From a checkpoint of a small transformer trained on Wikipedia.
Size: 8 layers, 2 heads of 64, vocabulary 1024, 5.9M parameters.
Architecture: no biases in attention or MLP, untied embeddings, attention and MLP in parallel.
Training: a variant of Muon for these matrices, 168M tokens, 10254 steps.
MLP neurons of a small language model. Each row is named by its layer, matrix (gate and up: input weights; down: output weights) and neuron, and shows model dimensions 112-207. Each number is 500 + 25 x the weight over its row's rms, rounded and kept within 0 to 999. Numbers have three digits each. A neuron's up and down rows have the sign that makes its largest values positive.
After each neuron's rows, "fires after" lists the tokens most often just before its 100 highest values on Wikipedia text that the model never trained on; "fires on" lists the tokens most often at its 100 highest values on Wikipedia text that the model never trained on.

L2.gate691:509461471464453554547479517495485488499461495471518506520490505515528492504510496493501461485486468499525545477487499474484487502499401527462540504500500464528566529500498477517504491498501534519498514499480486461506511509491499477470517514521488506541518513496500485520523495511546499507
L2.up691:495451542506515465510535505474481441503498511476473461496519525503480500530475479481437526475476508517468459475481478538487505560511508523481495513508506499521514482518512516504463472507483495510499526522444514464507487523537484488450544509522493506546502488504520450512516504487488489505
L2.down691:487520571490480485483514464522547467487498506503471463504512458506494503534494507520465529516502445475456515478461488489481503539546471515506491487514532465491478512518487524533510471485476475530421507526481495502494477502541483512515555520535425475519488453488507473526533487486491493498
fires after: " U", "-", "U", " |", " ("
fires on: "l", " Bl", ".", "r", " Cl", "g"

L2.gate251:480532493506512508484534462492505490519480500494489566495523489516526468543487526503482522527501498440520504471458463434504499521506487509518509460498497520473477508465542503497500538517523509499462508494521462515465497486485484479463544485503508511561511496480493538490540489519483502483
L2.up251:495492437472491497475450528513471506499521507488467518502506506507432523505497479514497524495547513510505484490516504515505486477529455500504491518514507553503511487462549502513462548477467519521541502527524521498489507525461426464500489475520496494530511465494474527473538457532514490446
L2.down251:462497514541483485523502505459501474511494501493495534538454512485517504489462467513500499502470523533472506525482461486482500533479526524486519478472454521515530479516518479540502516502515497510497512514555551492481504508538484497513453533504477518481520509531479494484481526460491520514
fires after: " r", "ober", "or", "il", " R", " University"
fires on: " of", "t", "ight", "it", "al", "m"

L2.gate234:495544473538496516490460468495466505471513499506525482535514498517472502491471522487504490464490520554484501499489506495495490510497434524465469513483461494509479504497531537485501508508510467507466484544554480484522505493478501547549570522508473501476472509459500564507476521515543498482
L2.up234:492479486485507484507470567502482525539512522469455519531535534474517529514448518523548499493519507529498523516497495487516475522560466521506488520489487479515518540493547527503514476510511504490526463483548500479534461481562472499481477470521468476524509487516493513511509505555527543502
L2.down234:535494467500470511478504501486507526485484525529519511507477463532520490509512483461452513511482486467460479503505499519490475474460511507477483482507504507490464489526530486481498507530527460514491531492503498544470516480414506477491504509506514521480478498472517490527481515460524489499
fires after: " res", "al", "ch", "nd", " s", "or"
fires on: "ult", "erson", "th", "chool", "ist", "f"

L2.gate322:497509482498469530497468529509533521518458500476509489501487505477469518498487492487505535517468506465507552461523506503546525519516472486476511485500494481518544555506535483518473543502489461525509478491472474520494497489506508512512523449520512442504537490504511524490484545489509484483
L2.up322:477538495508522503484491536531522455473501475498490520496508524529432466498503492483516487549493508467516510471501469545507480466473501510507527492508531510468491508478508518487530485482489487514507463530504470472485474512498538520509533490514495514499508481416473522487492489535494468507
L2.down322:514483505497505518448485463504502508480511466500508494489505511497519515466536478493533504480500516464479467507456523494517511500465531496495494456450481486498486522520519495429502502507447492446519568492491462514460465545454524524475495498577508550506500518532529445520533472504511471475
fires after: "oin", "il", "et", "oun", "raph", "olog"
fires on: "t", "y", "c", "ific", "ic"

L2.gate696:503465518509493483521535554499499510475512542490511475527498430507490455510506519509497480474507541500517521516525472515481491495479524462515498471535455464488493506534549522478525484486510514535570502492518554469492474517495503476540462521463505458519523546518485443519495510523471525516
L2.up696:468525503499462516527517446490491504522488488471505487529528540535489532513517503549550487493536524525466503495511538500449528480482474486517470506536549490509527502503501506524472499469508486504521491487467526491499512508477475463506494533493470465494482519467528479537530506542496531497
L2.down696:517525491542485452508489486483523478497496485507486480490496534519484534503500497460555501493524485574518498529480570471479527535476467503543465479495508457499507529543530499531506491554526475485543450547512484486484503533518520461496472498476498531466470491481518468495525514551540496511
fires after: " o", " a", " f", "amil", " O", "A"
fires on: "cc", "em", "y", "m", "il"

L2.gate641:454464450489499505508490525530515572525504473468506526469466504497506485511465508454516514513486488464510469501510486479555491531520543520498476517481511506506460558509487539513497477469545500490472525485535496525501521504536483505486513516537508498512496502492518554462508473523498507502
L2.up641:542504483520487459529464548471509539461488451497489527530507504511499510518491521506500490492459532475507515515536509514483501451507498512463495491513499475506469514482498485507529443536466488507477502518517492523528516534505502540512494513491480498490458484482506503454465504517549459522
L2.down641:513496529488536459517517501479519482462497545516507520501518482474490494478474501493508465502504502522517472507484446483502491523481491510507500474510517476473515489515461489505481431526484512441500523506516529536506478504526491483495487472513493509508527451532464501510501529485469464556
fires after: " E", "A", " C", " A", "C", " e"
fires on: "c", "art", "her", "as", "ct", "x"

L2.gate323:470478497533489490489529507520481461494580516509501558533473506481540476501499465522540476509520508499479469526467553519485480500502508467493523530507517500553513474492484511499495474495534532509565518527510543501499509482471503506519493519513482510500507550513470486507492461522482463472
L2.up323:460498515567476535495479555492534550500476523525535525503462543448504516500467432509479481505504532494508515527509531484515466522503542510507475484528493510481481543505486512514478494507501509521505471575482487436499513509465495533479503519496484483485491503487523517486519469497515501484
L2.down323:509446518510486535502509474485534484497468519556495518499520485489476470470492518466491517515497529506522516539577524480505508514548498481514509495450504494494444489512551473485478525516515491487462553501496453493529497520502469477512502481497510457488482467506494464510531565486499496481
fires after: " loc", " Ch", "ik", " b", " ch"
fires on: "e", "ated", "r", "est", "ic", "c"

L2.gate630:463494458497502483502478483480503488525468476494466510516495506468510495502483565473485498547500521475513485497437500479484502481492504487519495492459466541524494510466493476488486518476486516493483522524530505470503492554480481515503532454483451520511482480477494449478493496499518490490
L2.up630:461457487494464452536459507517513478539498530478475513481484510512531480491484527524520507489457490495484446481481514512478557516478478554504462489480457469529477491527485468505507494522462519488466483521480525504543525522538453486445503498509480476487463524430504479483508509478538491452
L2.down630:492458496491472517520508496533522489539547499454521503467534507523516467468479475509520508466461505452486469524523497558521549508535464527483463488491546491510479481516518521508524485516503511476439497511494516470517495492537495452489534506537507491481525537492491486526501508486534489506
fires after: "\n", "F", " U"
fires on: "==", "rom", ":", "k", "|", "and"

L2.gate249:526496466515476533516481446503545539470487490491514543517499472524517505541528497514516544554532509457528519475504460491494496483510495482463492498464495529485495495522480488533467460500494496484527529479530506470522493511496526500513522478532492514465474509493473494456507497496486512500
L2.up249:532490500526514464505515502459496539436521500481530493474494512511535511469502503499525471486488551498509523503516515494510518514490530508467538502528456517463510458510508519477511499504493522497500512486510471499489522514467467501504500498527495465482495509538491509492550451497500499516
L2.down249:499476508473498507575541468472472492513503496495504461467517498532512527512502531480503525487473488557490497490493480507479484548507513477520520496534489476469487502488502469482501457468461530501523494494537457524552490550462459524553506493499509471467500503534438526509473475498451518480
fires after: " C", "C", "U", "A", " c"
fires on: "s", "ro", "n", "l", "h"

L2.gate701:489486497513517498460507478471485473489537493514521511465455481571525461506462504485452527506531499493470496510471503514444502540499534520478471495513505445468507487526506528517460518478524541523507495496468483510480506523521492482481489545487508489532536510505488489527513506492491520470
L2.up701:496547488529535525510527472461524503499554515515499509473541507502494495480506516489483502481508520524469482528471539521514493459486477468484489528549487525478504505521461521511515448474456477518512518491511453492525468522468502500500533511521499517467514487490524530496537494442445504518
L2.down701:481523495546494492495503514467525516486491511480471511450454572492500512491452510497478533462505518528450493530505494462484473528488485425519480515525447477490464494495490487501537523512537506486472474478463493506547485519491515501510508511550521528473474495524477509536491529489535485518
fires after: " (", " \"", " R", " B", "-", " D"
fires on: "I", "am", "l", "ib", "===", "ron"

L2.gate144:490474507524489498484524533510488516487489521496509505488476514500525507528499494482455547455491476522511461516526534509512522503529563487500490498455534477503490476530485498524509473481521492522467520490521532528523523444536457506495514474527502516483549514458467478482488487516523546490
L2.up144:572551501486468547486507480488503497476458499488478453483477487518483482448524535487500513510465529491472496519493475476510497520543524484486550548574517488512509549512528468506532550483495486514510481435472502474477501484512482504525566494486495486471501507522496540494493526465508517541
L2.down144:523501505465509521520480517473506499515516518508492490498533492482483459500505527515521534474481509482500487494489496481502463483585478508436507501498509474484465526492494492528513491538516493526503484463507538468533491536513454483533499544516458502491504507488484523457562500508527500492
fires after: "\n", " th", "==", "n"
fires on: "A", "rough", "ing", "ing,", "oth"

L2.gate81:502493494480496517485498476548533520538503539518510498505568518513499484469472513502504507460551514540504502509476516534512479512463516542471513518498497477507510500512466502486512511483471527484474477498483477537500494451525473467531503496539523498495468447514489515474537482586525532499
L2.up81:522540520526467528517547502541505531525496504478509494523498479487531470452556479491539459502490528477524516508519484464502539480466495513505485507482492503507508516480503515487529473498482493501492526496501525482460477517546487491492506546500532493479514513451482487482484489485514508532
L2.down81:493513521499529465534486476463493459460501494530510548461491478489496509538465470545508525470496487520514525467499471457488490498476500461508584552511538476507514464536487523524519476527516515512493494535458536523488480469475589444498513480507495504465507526487509504497517460487491492502
fires after: "t", "ent", "ous", "ual", " of", "et"
fires on: "ly", "ell", "t", "her", "end"

L2.gate47:507476490513469529492457498513491489517535496490490486506463488497487483511524502507516485514483515486516484508487472548460487524512512504482508489520466512487481518492471525471466494474502515531523518477479490488553524486442500530442517499493490490545490472536514462540469523512507499479
L2.up47:463490476451524481481496533472471492503487475507549481549493515476485510498498526533491498503507498523456473483452505526473481486539496508460460494480409467500487519508494506496478478527482498506501483499490486484539460504475510418497470500510529492495505506502511498519512470527472459554
L2.down47:511515485443536481450499484470482526434480515508501469510484508516462513472493528510513488522518478531488512476544527459533480479513485532472484499520487476501476519485462504493497454517522504460514515496481507493528493481466509478528462498497507498518521492485462517500519490498527450540
fires after: " U", "ly", "m", "y", " Car"
fires on: "m", "p", "om", "t", "st", "g"

L2.gate243:496487493489474483508501501480489492427554511483516515449474483485522498511470494492536505507503489535483477510478500488473475517475516539478507507496489539473502501498524508495478458518499545544500540472530468501492518522513501502478501520492467555545503494525468474489524496522485504518
L2.up243:518468478507503518517488506510520490535511515484460519479485499532551506507487559520472545487495446491523492515499508494514496510485517530499497560553548480507508486496515479465518495531536495485481487494486507485492482497547515484489564479545481494490463496530474455511484544494484495526
L2.down243:502541504506496519495479518514535460538480535485497453529497499516483498476510498541436484531467452497510495493506533497491512527460481491490494502539479470540510506527518489493503505497517493469462484525484525547525480517542516532491558475517496479510474493499461527517479470459548487500
fires after: " (", "-", " \"", " E", "A"
fires on: "l", "L", "W", "E"

L2.gate75:453508468440506494544479442478524499516512500495498535516498505467528513489497523507499505483490493469523502520456493494461508466526448515524504447501456544486498499508497513484525493503481480521515481518538503530521555536531498528515481497472516500488457542490464508470498522481517509526
L2.up75:496496484461478484482488523502530440524489481521459561479528492508527482475484503492529518478535503482491478506482506504512509502509494533485475513499515480522521449467471478519462496515461418514504487505464502532494509511509489504509484472500490482517517457523485503518536517500530524511
L2.down75:483495500457460478453515540498518447554482504480467557489542483486514498494476494502516518474554479478493493494493542519520494474509503508515476506463525493520504469473469478498480472501520475573478498508512509487468508450545493509488504507553470485514504487542550501547510522493519498528
fires after: "\n", "ates"
fires on: "===", ":", "=="

L2.gate199:515503467520532446522463457457504507501456502474502527515536496514522483484475499512454516513497488510554502540477484455494475483484486496476503496526508493513497508507510478517473453491478524499497532474519517562517476456493503519493517536518484541541487526493485491496507538527468512491
L2.up199:547490488458491533515491501460516507530492462537521521509541524490484495515493456553504533532478495485543471497497470536497512482546502530501497507565509479512497534529534482524482530513554467453541509513426507517499481463462499511499495477496500507534515500502484483529491562518494524522
L2.down199:566483490445489506506498468471524507527471472544515534536543526494529494502493474518504505523491479490507474503511471524499521461506523502501578479562472483487506531501517484526485476506521490483535470507473504545531510511440499522518523466507513491524484482518496510515477521518489484567
fires after: "\n", ")", " sub"
fires on: "-", " and", "st"

L2.gate697:509504466501485455499497504513492462502459529488508525540511475472479516513507503491517470494537486525509514493525506506473482485517489462525494512525506450481487495523464475508504537540480529444525524488510548536515527523446504512522485527471516469526500508496511465459509529532517480554
L2.up697:532511485482494483530491501501505503511514562518500502469461461489482498495521509476538506475496517512479505490463472545490471515530532550503479485491557496514480479507538476490475478490537509516530503489479491515494510539495512564483494430482553469465502506479534531505524517500485512490
L2.down697:520486523518510524470483506491523505509486490465452466506470526459513487509485502538459484517480508506475480496516500489510491510471498473483540511502458488535487510473517564481512490484500488524493495482490497500545507490499522493498510491490487516504525486533498495546497475480507514489
fires after: " cont", "ur", "ain", " new", " are"
fires on: "in", "s", "a", "un", "es", "al"

L2.gate155:488529428508526504470518450464514474481538512521520494537516494546474503489435490522498486515492507511555476528512480547449453491454501497503516500532495506513488481536493534542482562525487485485515491489532485486519505471499496541506561479486480510505482463505497533531472481548452488497
L2.up155:491542521501450491536485480461489547495499494503526501491521545518468562473486510501458502518514456533470500510519502526480468524532494515489534509519486514487527503510494478492517509505543501521504516525519478532492511519493506496521521487542492516530525513502533522479485517497539506507
L2.down155:497522488503477523515498464489513525488436466518471480531501502506539482522491495537482549525533452507500469463450506487533529474496515528479531501470484484495490443470490502496494468513507482513520519494491521483494517471522481509494512529498453495525484462496512500532493496449481491532
fires after: "\n", " th", "\n ", " includ"
fires on: "-", "an", " -", "e"

L2.gate315:498483494531471501527471525519491486506522496499526534456423530517499479489505506475493509524483482512529509501518551499531538472496492477412508493488489545557509512522479451483517478492505489482509522556539513535471485545543500502505482532490471549484529527537497480512477495536529521531
L2.up315:555476521467500522483485498489492521492511515501490492508484521486494506491476499488550532524521505518494503485496552511503511480511550470468493488534504502517522498498522483517481480491500490489449494502532479468540474518541510474507452491506515478516459509470501481495505469565531508503
L2.down315:520524522478497514493487503493523520463520491487503494503523489509479484473480471522521499522548533530494501510509438521497466550537507454513528504543456487502518460499497540540487493479517461523451501482515473446484491524492520487502484478547485506511429495501515508462517450462536475495
fires after: " A", "A", "O", " T", " P", " C"
fires on: "n", "am", "c", "g", "ak", "id"

L2.gate11:510502490503485506518509495463510511494472463498494488498472525461502486474512509495507477482500500510501445494509490488498552502497506495511507526565492441579511479483470518515512518435502474520496545477512538494504488504538492496481454505469526565525537492506514497527507542530508502520
L2.up11:499466488501495534510497511514520496524523453504490479491484533482502486514514512458510524509484538501500476494535503474547550521514476517486487512509487534501512506488501532479524502471557526483508486522494471527476522516544508459537465507494516501511506479478500545523492537508516503495
L2.down11:482469531506507470496508539521512501504571492469507476495533514521499472525450481522491456490528540486498486519521527463510545543507466511499503494503498531512554560499469530505455526462498545523486520483497482554491555533536520494496472484499501511494517486487472521524509522485511523517
fires after: " P", " p", " the", " S", " to", " The"
fires on: "e", "re", " sub", "ub", "ur", "red"

L2.gate94:505465496506536489545503538537542514476502502508489516485541529521554490518511543508450540502526507472515528490526490532494454526513506498496484510484491518491534521513516477520527487518487541488473528539540501515527476520483483545510470497511502497473493468492536488518510491486454457495
L2.up94:496492483502523521518476540514517525530505539524532520470475478550499503482435507464480512544440492487529551482466500487541512489495500499545483528499482539530508482493479485474471505507478492478490486491554470500521501564499506464497491542510478521489504499532478496510481474486505493497
L2.down94:527477495491513518544477486530488486503504506491505441491516502474488475572521503549521512440485506521477488468485449507515465529516457488502498473534540460498516503489528488451556470483480514459555505534477493473522478501492487513474458523499508462502513508512512507483514486480462502503
fires after: "A", "C", "R", " C", "P"
fires on: "r", "l", " Cl", "e", "n", "ound"

L2.gate584:522477482509470500502494488489527509494479485516483550444498417481474550491484474481470507504476493448459506495466487569476514526503483472521509476470526499509503512544517506500523454524483539477546541467526476444506511525501517451529513472461490528506547485512513511491490488514492506474
L2.up584:466504545492466514542490534503538492507524547490511452529489496484493491477486466503512469472528494511490506508465452532492529527489499490508470496498551534521543499496502503529539457540498481523493529527513477491505493532487473474496495455497468444505533488523509478537483500492508526474
L2.down584:504469503479487506482520510471531499541502523473492470575510470502512532511456496497534494501535499540486484532506459480476519500494493478511501512464508511522517505506519492506534522496535496501446499561489494488500502513443491525486513519477494471502507468497505477528492476458479507464
fires after: " c", "an", " C", ","
fires on: " be", "amp", " with", " are"

L2.gate115:498500508503500511532458512507520486537431491492464533511504504522499517518479486474497477463515526529514496528521521532509526519522476496497472495480522495525517505492461511513572505487484514460533496499456510516502527479467483535524514461524533481537498509477501558482514472493493522529
L2.up115:485518545529526543543545527482480496503520518515465492496523514526482506552506474528529530522502481499511501457495489507548483503511500464539560439508496499500514489529472455459487503528481475450538478514511490487520495532459448534500526489473515484507492517523520493499474491509514503484
L2.down115:498502504453489506506548505512495478463474525481518535503513503518520514467563536497501449544540520490513505486519509511498513527497507558503477505490541493514468523469536515516502529546474530484486498453508475506481475522513530476495466533500556468488486498438504505498472522525506507531
fires after: "ro", "f", " ro", " cont", "ing"
fires on: " at", "ad", "ss", "ro", "ore", "way"

L2.gate108:518530506546517482526522512483474518476435503507476520497514513489527549485481493521488494491503468451520547483523499556438512457520477517474515466475508500511535469459523507515548448480493495527528518474555452507478470514528499475483529488514484545506534499491492516483541533457487527498
L2.up108:530503465496443514511476493476526498484478495462556449493501479526496478492486465539488508460517496505474498516507513545459472522455485439497465526522529490452544557527482474473516511513521487523486502500504528496504513469529474501448489535507496507491514462482555480524480482503493524475
L2.down108:525466449512448489528536502489536480473531521484502495504488486536509501543495501507470513506540529514493480481476534514451467476461502469464460507483526517460487549483493501459502523503536504511494504503514526465520513462561499505437513497481490509476475507506525479489516483501516506493
fires after: " c", "an", " C", ","
fires on: "re", "ard", " be", " form", "it", " this"

L2.gate657:512517495479448508471481513509517511474504503532490490523495492483496481503504496534507546521519484458469514516504484509491537503520531543527495464492485510476486540520517501481496455492460466521521518506507488508488489562494450505494505493509486506494545473541492468513455497498496503518
L2.up657:432482477488477469534481461480520539484490509477505509504485507532520525482506504471505506478503512532554511525515493516517536486459452485492523540471528539443479541512446481517506516493466495524531528492513511469501510482478504470506473490542497507466518555483530513530479529483513487499
L2.down657:492494503496518473521483510519511505465509509489516501515489492517468507495516504456475501527512501500518477523492510530518505494493493489493511567504524500496507538494503507535503492493506492526543496473517520456495482509494543485507441523527492501493513517512539532501523497511524503517
fires after: " A", " O", "A", " o", "b", " a"
fires on: "s", "l", "st", "ron", "w", "ch"

L2.gate326:573498534477483424504509453479477520460498469507507474554531468476534467532498519534486444496511509528519517502503529497483504490529464485488524502484503485497489500500505467495519516512470500438474522526486514512483475495470493461471454484536457501501478505459521478459494477531537490493
L2.up326:480494527487497503463492487488484534504510515491528496511485497486507467510550494495477487490497503504516515503497459523488527486461456491479490490540509465462518521497474484510553475530519511480484478492472540485472531512487483495448505504484506506459450508489508491445515502497530448506
L2.down326:463493514503499520519497509463521511526493527508493500504478517495458476468489468497522482503482473464509487499493496492487536522486451494521461489534542508473508490488450494499536477465519504517484510506516540475489509519455518551442510507436527525449492541469498520490490504484516464471
fires after: " h", "it", " H", " are", "ed"
fires on: "ect", "ous", " the", " their", " its"

L2.gate37:525517517518550444445486505481468513512513488507500496502472505449482503505489467516518493530463500463488483470439466497497508529526516502480494562510508478477517498517512491479502493567536520510453552528530474522508486525504490522506518504507498474481519485532487537529516470504491511482
L2.up37:490511503479498483509526526461466500504464486512508517466523521500533507510525489494467499529526472465507522549494534507565519514499534485518510504490471454512538481503519507501525476538511481521477523530492499486502510504508501479502515475489529510449498493499484537533510509461490505515
L2.down37:508503508501533496489510518513482500454485480473495547439489536489525478486513504497458502550508476495519430526461506498527507514525507471477507488489530516492539472459500438506512505511537521548522518522531514474511530481513487510481464494475515497503479518508485535474508488523453519510
fires after: " ", " R", " a", " l", "y"
fires on: "ed", "ck", "od", "ick"

L2.gate154:482527523519467470531496539481508513511466510484488516503511506474527486491512478507499464502490485483497488518525460450500483494465500512535524492538529498521508530496493538487578468468504486526486462511481486514500460488488508533457496506465511534509536507482473505494535527508457516504
L2.up154:566545490507501483496485529455499524501498470465494492483487514466518482505529515501485547504534523446492479508516472481534535530524467477456486498511536505476485466469523518521507557465502521562502486503548482505477539456509467510484484507453495490539551452486491488519494491498495485514
L2.down154:555489503515477506506461505490515515508521488509486449491494492498491444476545504511507513532514499462504481516484501475530500465541497478482473471513514491520506493494469549512499508495507504462513477490522520505512498505439467509484529453505475511523515428483519502521497530490467520516
fires after: " p", " f", " P", " F", " j", "eat"
fires on: "ur", "s", "h", "re"

L2.gate624:503456475505479507503489526503516471529454462519504466467514485524503451522486478475460484493498526520517486489453451497456469476480497456482513456536489516476451482461512504492472526479533508466477514518476528508490496486486504471491489478516477486521484439496504517514508495509464519486
L2.up624:484517522548476510499496468538459497499497491461439525493468490484486484463508495553498479490499497502516494512488520521507488473447500483497526520484505485513541482461489487499485471469514452521515562486507518530506488482482534479453494531526494496526510501504490469487529437433475525512
L2.down624:512520536510484498506480493537508509471510497473487520489511516540503519436491528530534507463514494458530506543485478474479469505467505484527537487513490484516545517486481515508500484519487470488516517524538481537510501471495500487478520474526509530559501495468490496510517495498460547537
fires after: " I", " n", "-", " (", "on"
fires on: "re", "th", "m", "ort", "ear"

L2.gate107:477505502507499481516528499545485499476480494473486475447465503544469479563497487494555508479484545488476520523495471536492493524519501514492468475476511488504480526490485517498492519545498511517469464541515506524538537514462502486503501486488472492499508508468483509458490482534509505513
L2.up107:509483480499493509496503527492515506494511503491477485467499495492540447518488512456496524493481520527494474484518493518489489497462529510488506524460510522522479544493524499497462512491520540542484549496491539513472507539482494475530528508496480478494487500435491476480472459466442499509
L2.down107:501481522527494489526489514512543464543531490517502489471459534515518469513430511504501483505497495534523488507496453530541494523544480494496479493469518522510540510521512459481491498491523518493520487472514491505451483528511502451460479465548486491451520529566490493517471487498487515449
fires after: " University", "et", " an", "ss", " part", " An"
fires on: "t", " of", "al", "oc", "our", "s"

L2.gate18:514539530481509484498518520497540535454515521525497508473465426487521495473508456486529537481541484474503500509523536518500498523505498510512514517508489482516464505517491490493472494484501455537485451499517498510480439517482518500496497503506467470495485504508501495469476542483520495520
L2.up18:508491477508518489527520458431496470475503495531515510485464461478509458489535492500482520505505456507494550526508526501445490492508469539462457525518523478492509490524503483490520442457512484472454498469479529473510506556504550494492480556487500495479471529512492486513464513474494530544
L2.down18:482476474537487533529481560509515507545522462472451514497563508514528480545501499502543465448459489496501494514510534471520482498509518419491559497515541524527507495508483514512514479527480568525501557487480488533497524485490491498545539450516527489506474523478480497483512491492526491461
fires after: " \"", "f", " ", "'", " (", "el"
fires on: "est", "t", "l", "ely", "ag"

L2.gate369:506509564526490494514505539453476449516534524506481488536445469476476510505532518435504475480477459495523478502449505505474489517507472468485512493473532466501519504515530519518508487502511524520523481489472530498516473508483457524542465532507491524500478483506511510478508531468498459543
L2.up369:483486483455489474499522527493511501514487509546491500525507475449508506510509471525472515479519472506503485526538489513478518538506495469513452544509504501498512517509496492495504420495513512526515499494522518517561465449490508467476483542534517481496503488519539489537524514493488513527
L2.down369:498522491471522472520494510511521471513485510528490461500510558486473471495485528509489516545490492500517466451517484478539507519480537454489501534472522507516492506517501498483516513530507545516527503531498484503479457472524504464490468490490542497477508504490485499506500522480490533554
fires after: " (", "H", " \"", "'", "h"
fires on: "t", "e", "pl", "st", "p", "o"

L2.gate14:499497480527494518487497497559542505499449476473480502451481479489519515509514487509504563508506489495531498456480516460482498528486472517447469526501482445468486495471499479529520438493511527522535461536514482529485452493557507520543500506540533490491533467470508511504503480498508491468
L2.up14:491513511505470508514507517487542538467460477475496491504497466511494467473489464468493518566491465485457491488440483495519570497467509496489522511493514532498443494491523519513517494527492570491486466498531505528532517490515515508481519507499482441474516485504449518505509493483528510484
L2.down14:489505497516517525502528535458505540510488482516512507522532493473469469449491462498509507517495540475468490510434535502512526481492500508487502480461522559531500505497501465523448473509509516487498490524455511527523560477466455501504518479446491541470492512481484521508535447503489476474
fires after: " C", " A", "an", " L", "C"
fires on: "z", "u", "ad", "ro", "re", "ou"

L2.gate646:471494501547526480499470504501523482444520468506522505523482512542480486465499471466522510536470515498512483524475463469507466520528484551496494525518497526491500535528531498490527484551495496494483458490510484497507470463524490521454474494496502471510443511468504539565494496555506526473
L2.up646:528535504476506497467535535549464482484485494525519520476506510527511536466502498496480486502514503492501483472532469540457539494511493538546513489519507521492518511541532529568496470504498490497499470526489491541476517442507473538491496490488517507527490473540466482497487469493457499507
L2.down646:529465517465465494511515484522448543514488492489488489539486475492550518541488554528477473463537485510478532465541512488505551458507509478476520472495512492499510483481477509505456518448501490494525509531499489522459546502509495467544504538489512523504535455496523479481509502462487499503
fires after: "m", "gh", " S", " res", "em", "el"
fires on: "ter", "all", "p", "pl", "ight", "if"

L2.gate93:519545522470525528524516468546534486489486520485496498461573519517521479503549522525510526500551519487537528494529495484521557497518489483481477477534496513504520506484459508477501518484511452514494474460528503507485534491517501494528510501454488482513448501531525526481498527465508506511
L2.up93:509496509486527552505522505498485519478507494490493452489488525448524515497474536456511519502509513523543490519514511492496545498491523489519484476504525465556511457496482489488452484489545501515507432514516548504502503466454464537506522495477480499549514495516521498527498472515534538527
L2.down93:511500555503473474495535517487522500526503513509527497498462531482504515510504484511488458490480471541510463486440525550519470495496463528521528525464524505495502461502516510469479487493549500496477493524486544518538498463496479497495483489494484529527495512485492476490494543452496516485
fires after: "ed", "ing", " tra", " se", " f"
fires on: " and", "t", "in", " but", "g"

L2.gate681:498453483526488520490494530486480414478508489477526525482478499540517490466506511491454494487505509549459469490492489499527505525478510494474557525502523436513529482549480506504533527510521446524469492478494491484474483502497513499482495526484485500473486479468475466511511504460487455562
L2.up681:548496535522492498526487483523484485509479512512515462534536521504509441488465528493488497516467550507491536529537521483486479484474516485471471489488487526459513509497494471475457505496474480514471486467477459532498485511467502530503491525526464553460526503508500524486481523553506537492
L2.down681:513513544499524485533519484542511521503487558516544461495546543510510466491501531484489517521504454479470475498520514497473497525497526475452501500473498507462458520448509525509489532500495503551515493500490485524465488513489522502524514477467533536502515481494513503462475502539517541473
fires after: "\n", " s", " kn", " h", " pro", "vi"
fires on: "uch", "=", "ost", "own", "du", "ew"